Part of a small language model's weights.
Size: width 384, MLP 1536 tanh GELU, 22.7M parameters.
MLP neurons of a small language model. Each row is named by its layer, matrix (up: input weights) and neuron, and shows model dimensions 160-351. Each number is 500 + 50 x the weight over its row's rms, rounded and kept within 0 to 999. Numbers have three digits each.
After each neuron's rows, "fires after" lists the tokens most often just before its 100 highest values on Wikipedia text that the model never trained on.

L6.up144:490571573531568607474515510551496451482519673447670516524611457529591545489445418440475444461502591539506506470483546561568519483541363505489538505484494571512511509528520464472503491553474561493509435566438489508482619406499515493453495484499508571498484511442542549447480526442509428357407450520477568532534422549510396465500557541477501435443585558424464566479554446401469509495535483508508441396479522487572551516512486515455467516454619455528470398468558452464521452496471457550426571567488399475553491525471456477454488533493520448577477549440523479542535507465549532538
fires after: "\n\n", "|", "-"

L4.up966:457486550468452399481531540618504493540444511490454504439393465526571507550477448536392485492529471608479510513590536495548433365496524509592542390521462588474549502552474425446371461402474459511514478524503472483597460528595475426493450511493516594416516529454464551558582458535542507559518465537541506553482491474510539444468419541514541508487537484503505498468519574481536595439513515535545541543497490529434488489505486596548473523572445575407496504456418594603508543479480533382426502455534544412560573527484544426502438472540546508559458487480612450484535472567600518454
fires after: " (", ",", " the", ":"

L5.up550:594442435528392480535509511498514569462444513504440451481454488588490533453492517549467510426499465531542474551460609563439519424522533413634499437434494489489526557539503505472490480524595605503437555555473433464580602490528546463514480451530430492525498469390487470599451481471461492483450534489464463494652571493487629468467450477500497521503536478473525557443497411531501465501494417512507392530558393555566491550565526493542508435548496401533367455539517491537566504471545467478466550503472502509506487479483442424566497463541477525455586482493571482556461559509499491509
fires after: ",", " May", " March", " September", " August", " January"

L6.up1031:499511489438475477500545469477537489568452535443594541374580488487528521486449552425502530602526548466495594535388540451531540584481501455441411500399506580513508510535495511488502540512481416510657524434536520460524538419561447545521450559496539512474576480497534525492513542555562543465532465527507484513547506515447398442480494575488546429441537421535579510525448505460459456460505466500609485518430516529445539515456553491452529550522482494479510490511534482557543531520476573479501592537583410446538472550442539516516518558435445439501446536459523570533488553513496486476
fires after: "-", "|", " \"", " the", " his"

L6.up945:508440577521521475533588449464533470515504528493435484516574441478457557489453508535524442583575494572605589544586492501494538454536492512580511513536419518501546468514491475410426517500494595538520473523521425483463505497455509485557491544473468571488564524442533443509519561550475468526444461515494494537469509419518533434517486387492615460513422442540461414484448536438451390525494471523612553578499480364574480429515490470511505517527505489490422487582436615443589491466420551435500482561576526390586405473526427523446562436502500478483480495480487642518542482506504528457
fires after: "\n", "\n\n", "|", " (", "=", " votes"

L6.up172:438524549501473490500535452502467517548502502460490532577552474469512463483513526458465486430469452542471551521422479491512423575399553471486518572444444587490488440515510508372470474486426446509514507552513527461573478532566522579502420419540523538475682480477433528599502529470541504505399443551547487583470549553474510472520460502525480531600493562573581579491441553539431512481588380604546513464485552462489432510461503518484501532531534512514482439485552525513466474588567551576495525475529558422498458507491438530474518472512485621529525414388594513498498551465449499557
fires after: " of", " |", "  ", "1"

L6.up1044:504521502454497475549512498494575521425414598469469463549504576520523500590513593538470437495558464586471427453534469486467471416491498512551502454537529443642557465516489566447429494519498510527504450437500527479441481548551425497488545417554500586435499535542497543509532535455473551498353449470528524557569436441509431479556558447534517532610407562457428454618544495520501467516538439528504570478459472433469550491479516394511467390517523613566448533555419403501549525532509559543507547440492464449524493482481483475454520538509432502543477484501505509546445506508492520448
fires after: " |", "|"

L2.up1085:546509504459505493521618477580499513507580514467452396503504460583559518406530433452457516471468498469448476540519515492544554523497479401496437511501506603390483421519463503493479481483486447471531533402545423498480443461510567526580484467560565474522547469520447418452565527602520509524489516561436566488518508544513494472488448542462503569379434448469572502530504497494512576516466472527594386527442512470537495417464514446411540488409485466453508507506507550481458583528519530586408448529555500516549451574522629491455637608447505564437547414520505517549529521416497500476
fires after: " the", "'"

L2.up835:422511474426563502501608568469579532429552520520538487477493535466476518479424404483518509577420441515502546450526396486547507552615598455574528483525490563455476440487471512495498503472452497443563507487520462450500446509460434516510491539511492549566520451396451571565421585556531449406474399475522597570487442559513492523489520472492556486438410499445493502502548574519492494537472502629517594578563656422471525521563496528477437495472559532560510468493566532568615494516505524419454450490489513463508585487448435582439532458515471456533454502567501488576505494500498434418
fires after: "-"

L4.up15:500479526483560415495560489481544572485528519482488532570565419472516500489397573527523438454608455555586536585588464529502502463494454663498491460496492452495482538438502588378435561384620494489448521535472555500508504532631538392537500574430512440405561500537525565456534568488519466477481532367536492519562580490501526484534476430472511537532574440479426543585519446552523496431610461477561564493435490458500467502461528448483513473454516538493448527562444539555478506433488506451494465441504521425549499548541465410514543524516488516433515542463515479432499439538485507398
fires after: " |", ";", "|", "-", " No", " Vol"

L4.up600:360579459436458481518603482470524480433446514480479497563530472449452500451504485454530502428445578521459532418512532443470460487521492432430525462511513554498626489465454600419481535441485561422449551472587573472528538472530488539473460402529506514468425545531580443510504467554502520413453412404541613505485510482539570546460563487446657477513539460441585543588409549545532509418490561562519435498511518473546512481543528606494414414609518558505398427543488471557572428526542568445548367507626506520577552524451465498486516530550518402505383533525517495513442529542533595503
fires after: ",", " Votes", "-", " |", " (", "%"

L4.up246:532530449473579501524485465516459428441479520501454520509485511480424562424556445499437514496523483428531434475477529508566445421517634541518503438531506506603546592556457458458449511548446554480414498541520515472464425504507500489528516377508518487470493585550461516508463512560602497525487454523480512512511570512516472536486571590512495446525465476481437553542487602509460493393477468471505509438612556519517455492478467552479554533460457590480487482549421461552517425505563476518541335427597424581425541525446561487493466521519492506415500531510418402537526438433493528541
fires after: ".", " .", " o", " co", " qu", " fa"

L6.up29:492450576473459568537565543483480460538498488502479485424518486471442521443462434480561524504506457493488462507449465517476504470564378538388510462372521504459456490476492515513527486512510467488566549470472455501522525536541494479514415461362521583406472434555638543535547458552540519601488555489484498508513502416463496531488480454433504488464554606505474574496431594466529431500491464468577538443520540535458455525519504506547463461477540511541437425541492457477532498488514472490562446477510346538431391485504563561527513585524484480486507470425607581549422593479541443442
fires after: " the", ".", " The", " of", " that"

L6.up1482:545447515443569515508508567413494483482385525531463446533593477506468551464406499465603406436576483522526502508504603516566549389589529482462560583513428590507521487556496581514424516570506592588530526444463559473434525495522441530588481500511510581492570476463489463560515575493541520580345510512499504538511577503441500457435431448525612510480477558497423461483471523572468423539611505480532571461485531505521450423537512441475515533445561527489431492543404474475537518434506548417429437573561495521561455587482475489452463409496482541609450555593584508546427551561510545445
fires after: "-", "|"

L4.up731:469531374503525549557485449532543506523541499573552486598513537496466555597498516506589428447463576593496399499536579589505567422484531549584541582546437649510528542598469477483397507430535448423398513444449519496547439504630576491532542442530498588490432596477547475436453555481518478469482511526515521494510475507499447458576532466411551509541540519491482611525489570484549487490449546531515582409491487483490390512484501594559461495426521513502386448467478445495536464595527514469554473435633537509514564469482484486445460492546546510478474541667530519492385531581510485556
fires after: " |", " was", "|", " is", " are", " were"

L6.up977:528392532475561455496566500526552535498415543530475439420537485518506524574500485563424543478558598602512487446581521508466450430551504511531500499497484582478491476517481478502520485495567546536557594421488596496355541520617517513494511442461464486524488456538581551450504481486539478510483545476491524504506605431504511490526456381453473532538578542461437399502519543485480455418513412503609520482468475497425505492550533554520494457503427624506527520548412466505583468523527516476350474481503543515549530571480473446472599531497536482607454584637533510614405494554549505471
fires after: " was", "\n", "|", " one", " as", " |"

L6.up725:505576545468528512510470436591527492438489544514494414514522581505503511476423520439381417575533457614550527454490470516506530478470581593556539483508463469548481428472511460468419544476494479495591493477462577434443464468542472412540546534505522568444521532559490522500504486444507537510398514447505496520570427417469440534475484474512561556622460557467460527577556479522486512477481561491496583510437415577528501441593580449459578444536516503513405486535443436474508518502535521478566473515607479536518510541619595529401535441493514475427518521417491571504531407559512539468
fires after: "-", "\n", "|"

L5.up230:576499523484451502571459430472561432430436536446513496597460499519535567483529614488474456499478554488446435485463503505521411402474444573550531431507526505563567474547497531422412511582535483530460575465459499475579470514529583471531494438477535498531581548557487445547549569440475487555470562493481503466633541411516492424493546465491526468548521557453515542568507541435476554511502411474542645573565382446506487511550507484549563492563481492579585455499468510498503539563454548535528446493530466532455499489482427505502470497462432508526410510522510494537408501489509454477
fires after: " |", "|", "-", "′"

L4.up352:421500541507503544511588474472462422479543627488472568508569443434529499476525506407459488476348374503487496460408497571566525459476574594504538524492521467466487625599469519516467429481450500404377530547423417478485488539529572549537388511498503486456533517569491544455463413540585472497536487467510431545550477515435428462479436415466488454504507458543498595471576556506493452534592502400464541458452535503486516545459553449482528550504551530492505483549568500529501532479560522565528532578558500466547496498473481494447487522524501547497567519456630556552532661476504404545
fires after: " |", " in", " of", " for", " from"

L4.up1346:527455494508599553539436628418554400562567487612498489497557449363554533520482507531510566527542506563601558593524580513551474469596473453495525480525442423488488480571484408445513498450500522538436453425557529450590500450533483487524487454504476397500530501460522493402530558467540434497481492479465465562474548507492520524503467450430494530526427552573445541528474444596469414422423563442522473506573430552551413477517511467469450526529484477515444377522501500514557548470473530462364474398496528498478489556567554474522416453478475570473539500481413459444470633590412493610
fires after: "'", "|", "E", " |"

L4.up516:533490462494501353493553483493520446596539512509480365506485472474465513539478474431525492492496505568479471515475544524441502451564348574510500449473438496515544520412493527438498521583484492366467567511534562466488494486578469459501490417463558649494502390456538547508517489457567499585518484456490468548487557486514583546477457512463519518466429471541595464580497622457444506405431517471526533472566466411420558380495527504503503477578495501448533454592494447482468453527531541365441458534563556481449537567493580453526476508554479440461416545484580503473484427494516491491
fires after: " =", " (", "\n", "\n\n", " a", "-"

L4.up1463:528529488532551514533554406504562435514509621469437508559554462518486537513537406378546507439504519623456458586494480540472528386522369582431486520523494652525510418513445596554575456383529547525521574505431565487550491431533517470524494403490486569466571369517568648482480424486500505535473484501452498598529520421440462535496483427428518542580550542479540449511506560425410541475575489428531480517510502507532497445390495459477622466525537439478514541491394411552487514541540546488480476503536525543551471596468455473511494488511428475522511508527517490458436402493505546480
fires after: "-", " =", "|", " were"

L5.up1504:464398499475528507524600426494462469535494607538486472554555536461493511473520579535543420438490552536395497465464468548470442473594432474471531489445485502515422437473516450413467461465479520488481476549523502495577538568622440504509446490458350461358505470539514543574465463541512475466463468411463538471597530473467547516526527454524457516468487533436474456564378462509492517389438526474525530560520582458503483538488451482577550493519540515559477442535494542485498404489408544513484488418569469370559404536554516518514543551538506538548574510494587511522521569469592538478
fires after: " the", " |", " The", "|", "The"

L4.up301:545457464498393577567520494514492504618522563397437472502413529498413522422512510394592426458490565522503513556519521479429531527629430464454579569437588478453568463500482567440514483458469441506513485535442432491444561546494535504532467546526464512495515466586624542556545477559504619564459504495397561449495502421512516534510434523451478517465613460458484487455435532525623405502437509504432575455496540417485458472522499413522496462468584546514458516538493507455499482494501510509570433471575537491552428499473498585459550556449507407570523542537509471584425446476515502473
fires after: " the", " The"

L5.up679:522405517406482478486573458549493571479552528558564511520470444482523525443399464427423501353475511576430490474465516479459471575474472448540490526532477537507461538535473586411459439515547511455513534505516501489505553469524508396527493541489451494503559547537544564544538525491500567449474408528414467531532473504453463423486437429534506518506583524471467584570506492442492557492586341553567432514461563493520463500549524580618548465592439495555535579488507596543619476479508546439507581561506481473479466562436503469550574505530538571470557431559663618578576511453577382426
fires after: "  ", "″", " |"

L6.up245:555489504520437506510622447578555505430499546483518435471522427558423516424461423555468541350588475447521516434513575468494464479479513488478608420550449534514537540504489480444448460431513472481504544511545442474458540485565512562544412513558497415531546579486504529532571576529579474542480507487433498488548588516483446389463400509503477564526519459511457506446445475472444489405508373538544479494424536511536443509528522534426643532391470437561504562447419440483529495500565552489477516522531444500481500485506522618584559555444585504510505470524493557497525480416466567513
fires after: " at", " the", " At", " in"

L5.up126:568543498468475417515487413526539510534453573520540492579539520482547489531359628511424467522439499510520416528606512550475466578435499476465511521475456522535547571503497553447449484506483551481524519566494426450476440491633507514516398445469569565440508566505437443447477563427543596457461512452504493487604541485518559380519523492462518444526528522526595574532523502522515499402470472542541515522412413456522462501507462516433432490531499501563547434490442416549499515490404533473484564520554601389498457475510464533393522516591501431504436486448518585474436516525485487589
fires after: " |", "|", "  "

L5.up94:524544487536490595474592460566534480491432507404436499473542430506434541498508446471439494570501546529454539462507532511562434558601513483521530458561461576530519616438539566440405537512483548509541418520479458491532444439485473463506438507627505515510540395453552478502518585502524454559471469497474524539523543480430506491501538428435607472455564593518430519545433547407483530444558525466557548439499408438462441418532568462479576541483565562508451380591430455500504461531508552432395482547514399540620452539427604445492499466405465505523454542472508537548458556449599507441
fires after: "\n\n", ".", " No", "1", "-"

L2.up947:466540535520532461487514530534567484495461503482564405552495293441470512448501451477457517447557597532555524516461503556451506451633541509519507441514431473509546501488470512363511512425568407488453474453542566473498527453458617457518379494492502545484567486536710543409457518479562552551460453477438498488504560428462459494538513516530515494433522552498461525517472462571420527459436519523542464537432484474499589491542498492531493484542526483549370402531382513422569439482474490454460445559551495503531393590560546466475563491479528517424483548505582454542549479576549562458
fires after: "\n", "|", " |"

L5.up1263:581458587425459472459449505481544453496437516454564488625617515481518580490457487461451439495514524479535545496541518628500463527526507474546497597488439619461504469526473498483407506569518489512513578543539514471597537499523511451597577531463540486534542483461523555493558547481505510538425429585490495524498507498472533497557413564538486500557487496544430548585549547504454561514535452488518500523491464417503535446512572474504501483529579421518511426475376565413500437554506506463386448486509523451473520615545447430488508463400481558447336474465583578546448564499552494460
fires after: "|", "\n", "-"

L4.up117:387544515462445440504507461497429517551463511608495474627590487530452527393532484402432450480414505533464485550572560576501454490584535515592570564515484598482530594515478529538411499458531440466448529466518482509586469488448523497489469548506501461483476483475485506553533494547587416463549530562587536607497477399442553446456533626443518454572544522479556518489424538491532512479514536576411449494523511474468456493550608489468447515600477432515464439492469535461497541547519532495494535511563489578562510492470513442516500469499541523535457500577587477538472528518627497471
fires after: " was", " is", " were", " are", " be"

L5.up987:496485500459483438507572518531560533555451508462505499523386509484466541422501418489392453501518483473516496521504559458487549501535447481549452454506525590533537619446411380498466492440527494500439570486456419489487508458543560536503417488526541425523544447455487507531522549453473416434488378506526445524560631494387538403486414445541572505568429538533555560554406456515520578444422433502560514519546504539609457458517459513522612492473478426538443502470524502419538499617505533452474456564440519532449547580492580503557507471507500593544528490465573488489536522447530487450
fires after: " August", " September", " December", " November", " May"

L4.up777:434430516428543514502530438567516565474467527594558427506534457456543532432546578511566543451490515538524453630550473539526473553532485448515566448435526530502562476460435474419424512441537448437421513438519438469499499466510448476469460536549449424506514579490458547494539544568500524503492454574406560507548472523483479545448436478505491470355491506474499496580413455508423496488443512514661556526511598480524487529466531545553489543563508458545489446488594611536583501428414525487525524483621483395494499502540503485532541483430574446423538490594463489574554509561500464423
fires after: " the", " (", "'", " Her", "s"

L4.up455:459394428574483513493561487562558462484487517560457456469604547466521514445469528594537427450500377482499523532503453477530463511536439544489464436387537540420574502479509594408485514368553469495428500481575530465552475471487469401526462508508558486422531502538520546521535536552567483511513370412456507589518476462502438432492464450431642521526464496542493578461463581456506514465581453543555583451525593516476478546521474455553493480462480533474473469466440511544450484414513551430461526534568512443495508628548558420458555532567504542458449520532550473527573516563497489487
fires after: " |", "|"

L4.up654:405563594454467551537552468505496490464568555428512477549449504494548560554516400514538500519492517497466595510585481624492574619513461571580451451510494618481549464537488533429550502489508466502605574432595497477464446407551464565458415570455517565464538564445549463494489538447516458432559436423544529504527476450500438483611513508485504461398537464449530583434549450448505490429575437563502593437528530499435570593471561470420429491513539526470447431555507503544474451543552499493487521538531454471569474463440442468535524479454453437436489446494395434614407490518473515524
fires after: "-", "–"

L2.up1241:605466485518542467545469451584481524454564549542516500512624533454552543449579539523438453543540568417517495504454498556509458568445624433568522521511484518501588488503492414480469365604511560474473403560506439491525445499555542545546536426516533379476523492448494515563495472549498474525495494596440522462476500505441543469500472510468510510508418478543463364503501458524514571450465503506562529533491480437415551414471569502515428514480410424499492471547402498531464557506461520547476444476582546498523521544524572498444613538429522627484476505500457462516533512543491552472
fires after: " the", " a"

L4.up961:531455522494571423489606484505463578563508571407467430533458482498535539407537443461527488498569560453509604488509595427545593499486465492532535449468516517446554551429435521462453481468495449513582504517494527496430461557517561481523507455547463382421562423605534520500531571590535499505521440501391526473543548440466520519489435502427438523428599534554403446494437475477468455491531541491587480577388424545539522497412505512425483503532523404479489459541506522432562503425515515501502462596504528417550429497500541553428611519369537527460543474483545504538502483518522515475
fires after: " the", "'", " number", " his"

L2.up1357:432470580502546507502486440497562459508564577450460534553566461479505546609558520428529408458526499629495535558525425633457423434582474561448493457496408505532511539502495513513472448541586549466465427515468582466502579484500546473560440510501538499455474463507616530431480456494466526570463496510437504473517604443507466460613547504454500559516481483487504437556564552550434447472500508470482468472399450478489548420435519596538504456643474563386610468464416549552558553524541508469470537540541435470532537593494477475508498499538499434522387498517551517522425505443450463496
fires after: "\n", "-", "|"

L4.up351:426482414479514516483545445556546496528454566550455470550559476561469544488498447550439432531489454447509439425552444504534577427546473481437519505429619577511554491546463500504383429458493537528573486473500506453484438489509397549511529509461444413436499532451530466471584518592563474395514413541523513519569530453468484523519461432518538493444467529526517552474409502495465546473492545513632558407560558484519481531572500607523460494555529521574507520553476493449576447495516527426541473458590473487505540584590598496540519516425473518485492488573509585494472656493504504519
fires after: " (", "'", " —", ";", " \""

L2.up357:445586487525479493517574599498512458500416542472521529530533526484528522553441517499474487496481516510561500429525441499499578417499497614437478396405492489599533519538428492411482509468535482510353462461531576485558464404553580456536530441475487377501438535597595493414510498499506473514472501404504487414458557438524502565471570519461560532542559514503425609616509448494438461449568525492548552417495466518472410556415516570535507431551479480496433435547505413499524547510508504404494435518543488530457546578547510380489484587572505417396517519464510465455460503559530549496
fires after: " |", "|", ":", "-", " Mid"

L5.up1353:481488553498494517478472432438551506457436475446532510577609388446526525469495416519510453510566521549484487596503535631537508446578419473505468576477446639535505503448429457462426464538555537645521575475422498464460458459460535425571504576454556541495528486511513398408496473481587565562476527542479433573494502398464546524549444514590475535553535496520408507490512563514504570513477538500478478500506448479545559400458516475455443550460468535496469401495431559410546374550505501415417548523492509529448433664432469531487573542369435537490468453517487553484448457466535546544
fires after: "\n", ")", " Turnout", " Year", " ;"

L5.up919:462498527483400472524596542543487459589429515497500560506455497377525518505535508491462527502376488503452444522532514408540532525453541446511511479504581605540513482572487414439394433479489507550524560590441462469487464530463515456562467526539466418470608418524439552524496489455546503521476531512468439497500491491499418436516471479494534525540405461484544571483406477559454572531474431443479589505530508569503522505470466442473524478519548510438489507462415544556461521505565505490507530620541525457540436548503504495470449425486471599497435444476548546481577626481610443524
fires after: ",", " at", " December", " November", ")", " September"

L5.up179:464475460407589423515549452526486509576429567441441400592496452442521504464532481409511457505549470565563562521492525492489580423495478483554521464422492480598577517494511554424405487519450543419509471450540481441495630474433481466552439542508487478420465468559492413467550494571504594500454540498404498465497504473487506505442463542507487510440586471585542474509420514516478474538492537488494480502588541547494535537467479537476542480618559517544501499511537536484579449509514528487524452509561528476533438482491540569548556599537478512522496450538555521541569538428446509414
fires after: " (", "-", " \"", "/", " the", "="

L2.up1261:585468567549592391500482467571584494491407501442499456478546382489478514572493559529479518537551532546568495499521591529524502487614504424589578466546449463465454523490466559461555494431601504548504544463479582490526456496702510496510470502488446540485538493581546426444483537447551399509488530461552466489567536462487501486515510400476497512496571509516493455465491531551553530352577494479520474529365441521546441430515573426448542524520485534461452474566495557485543466554421462451528481451485512483583562461533528453432580495424459485566400470566492495509457564462504512520
fires after: "\n\n", " |", "=", "|", "-"

L2.up1171:547531443452437546499485545618521587552471480517449539524529484577462526479546563478470493472402533543445549487566458458561408469605578483605545463513559544481500428528500529524532487448492520491506499553473532489502416560504478482507478495533492541449456488450517638577454502527567538499522482422547558610528510444464458501489471517515505480467443529492462478459490586501620462401454506573528564551584572448492462522641473520475457505440459609509494513481401494592633565464493503490467443488558509532522577529559531418513484502513458455502452493532514463505505499446593481538
fires after: ".", ",", ":"

L2.up1420:473499525466430500550636559517543485517511600536391493474550550551488535509487390594466468475456461500507448485524477498515459466532462527449527472438437632466452472564498453410436499454485460452490441534457523452481580379513489537463557503556597448556466673462509413577567534556534472460502427479481534532534540525457541436465540468448462505574520427557535514491532540510453416514510458605561432478489546460544410519519582489548463510529432480521528452396494497471483523569555524499534365506536478459413573443485422513561457430490522480524421477607584482568504550418576490480
fires after: "=", " (", "\n\n", " Rec"

L5.up515:474458501436481452495580389495552445419454540525472566532501497454456533552508471501511433430501482420443460536573477523470510465625498523497520413440521576524499577537456466431440536468549424400559522517525513475537524476610523449479495445469589470472518587582488520608574486539545537417489505397537505535529521524467534546526587484462511436485566401504546458516387463498457454427481561585469446546453578484485567471581517538557577480566581527526484482485510569513504494517552525513618450466494540445497435533491483532554466542492496440544429563557520396539388464512614543484
fires after: " (", " Votes", "–", " |", "=", "\n\n"

L4.up899:421434493464411476513506592541466498460500486563423535538528477489515527533496570471386398369366447528525494497472463500533520351500538515466496495500566576456526457509463548315485468442579534469367504409461461484564465487514474422533501519512484598445546514509569570557474540530481522511503494478489461496620487485571527476476534524469549565478577475513501506486539584610556470487569446453584575524566501497421523526587390517543471443551514549472440517565450488504524502497569513481459534506617458542567517568530454529479496433565501518489433484578553490526498534545511539460
fires after: " |", "=", ",", ":", ";"

L6.up1057:538463519554486522531446540607483484470316542530489451600503479494534560451460495510479446475482445587490367477552552575531498541537523509490458500521549456507488431539464559455521526546551521440488521510433529471500485495489518416583387492466519608445489466502557509456472536408514487581412399494543502485548529407541454520519528493478480531592514516513516530536522470576543469498547464539484484466559532500425389506506491542524500477634536588536436476555443500463523447528502519425508517425476470491506501528471443457453502461518543558497430518540536569529492392556469497481
fires after: " |", "|"

L5.up1210:529529511490548493476527485579495459489372521546466558520598501415549524482531505609479463467475459476432490559516492504637506460561460607478600471496521616545555512561453505461370457442456539521455465540488584476526446448572444467566549570586498466393536531473539473478482469539517457486488450483478473507521531499499416506527454561515579458569396489551464564488498505538493514411551488479526636428505518475474519500445506572567512536492494548477458544523410448551586464432613591572566510523578463575445509605464420487478487548554422591523428477480468567552469449472518511492
fires after: " |", ".", " (", " .", ";"

L5.up235:596457464580471483525532506472514527429397527600451540453533527496504518497472443538522448456651493460536458451491619509564536480565526478474474460520515553532631511513536554472537524430513457552484474516483511474461465519581529507578598547566469557390594420502478606533450536561534472527501520539496504656497564500409396530438453552507552461472448562463481464474428525467498546429471462543568572496551505417523491389472459594560563504400402516531476470558392390476556568413524533539420416411659467393451527524491500469521545418544478504414462473531513572485504492517516549411
fires after: ".", " (", " .", " ["

L5.up30:531456466475476558500510523591453525449422530481400506463490474481505518472545467514479363437560535578503504481514557488522494544602467484540541398437445522504554479476548576500457442454543487494526545516480456523511505461547516417494493488568524479531516448576525521505582561535505500532471567477454542543511506402447492480463539515464492555479590582478392457504417494447574531406462516500502574393598518449504481487537481454613519497496556599511485445585497508505525483439504547511496379475509485545515427505541509395482617506429499466584454528480475559535506499451557476420
fires after: "'", " the", " The", "The"

L5.up1450:505493438517577413544494430436577523431457485535599447633569516483523531532405537505453459572516555550527424492560508434531475561514470529573456448466456514480469511457462548398364502524585527490521543557575530486563437520628508411493506530423509484478604516538526536471521537501533518507469423466556567474474548516527486532511527415458547453561626501515461514681514430441482537422520470525584611483447427510499547557485539474468474419515549530444472534478423551443537453365522574517470487495518512483535490496526510444516529525419519465421462455446489478489477417541561540445
fires after: " |", "|", "-"

L6.up1318:445469432429453508542494472488498388524510510440602496498591478523461514580443450456581456514562505530491494421524530457460480481583521516503422498452414522449569490578454487427511465504500510454521458461597525497557527428597478530524494569460499527525592503559606567461524477467550512496507449434415599477572485539525606478444498558317544487513479458429494503466478578493439469390476504518557543465468481463436580537593562540443441470578538561507530461505466483446569469563566507444457557424561602536560471533595543554436557455439529440482512535528551595500462471531493537427
fires after: "-", " a", " (", "\n", "=", " its"

L6.up1399:451461471471519539518482493499493433534486663540489512522549488517516530414390537505422519518532498510583461556594568637473337406576479503570590535454487547447490449547511427386409530464573489500464463501504428426551648445544569515525534519491576457448530484499526485506591546498522508480464526510558432502497546517446517447510474432514494494657507521470523547522549475521478456481490510515507582484585492554551589563469564535525486427543594455586582355549394500483512438484537576504540421505622510476445524424494537446468442463494451507535490505473538414398469615496547479529
fires after: "|", " |"

L5.up1374:547537566539427496497515515505513444468463532522503511531510536534473540528537460526612378498570520512417470517528508519541559476524450504477539497505529457435615499531458533494502456492491455502544478516464469475434534461487636406575543451539535417475550556555482563537542517530461476514524538429513517458545541437513507467530454522519492527490386559444540457501416477440514459469483481517580594539443463502523488476469469528546611445514529563570477502569392553459490472579522571489476395454434524412478476549474503525514545420431475564532488578498436459495505477507502504402
fires after: " the", "The", " The", " United"

L5.up775:418451462415520526511570474522541536581472503444500457487480429498459520434451557479468464491498457513535582491514451605470535372576476428569511517450514532474539504477486463455451427350491586446510619534488449445557516511541460413595440552552499546455528514556527513429483578565573548547461490543409584503550533585532479506449447465505579510475483526486498559553533519461525453426430577537584494505560472547570456488525490480457503516526439569563553504455560601471511488465470540447432535455476455399522532470533562540471543502473507492629524504499508447460522513520497490452
fires after: " the", " al", " Al", " in", "-"

L5.up1234:561430598483508556508468534484482492438547618542603469473595532539535535444491577458435434442550556518515456553510486545507410498507521600543555584459470587519457428529485524439403421529524473486472525577549488467522603474496550564556494530500524514552674468573558512543484520464532447506468483500463432467429531590524503465431432463488440472506478457511445432541616575494501471473529425490529608532556456469477475504449535400548463518467546432538559526586435507539464482550542533494441563499505563487531482513562421467511559459479434451436480547516584527523556414505519471405
fires after: "|"

L6.up611:512423505514393532481537407504605502450513501530369548540474468401452548529381379431452408522501448492610536536525453519448572528497476453412497492512461549468591492513421517461522447408543494473567611456406473478557508544568598429588387422451487540498459525508578502474571543469519540461460485514586457547530476531437443524522544472455554465456521519511492530571463572469484492542640513626502550465481468441511474513570527508515450562494508506503455551565495503506453443462510462459524459541596555496517484638510583426473582515417424512578517459500494493606414566512481526520
fires after: ".", "  ", ",", " |", " that", "-"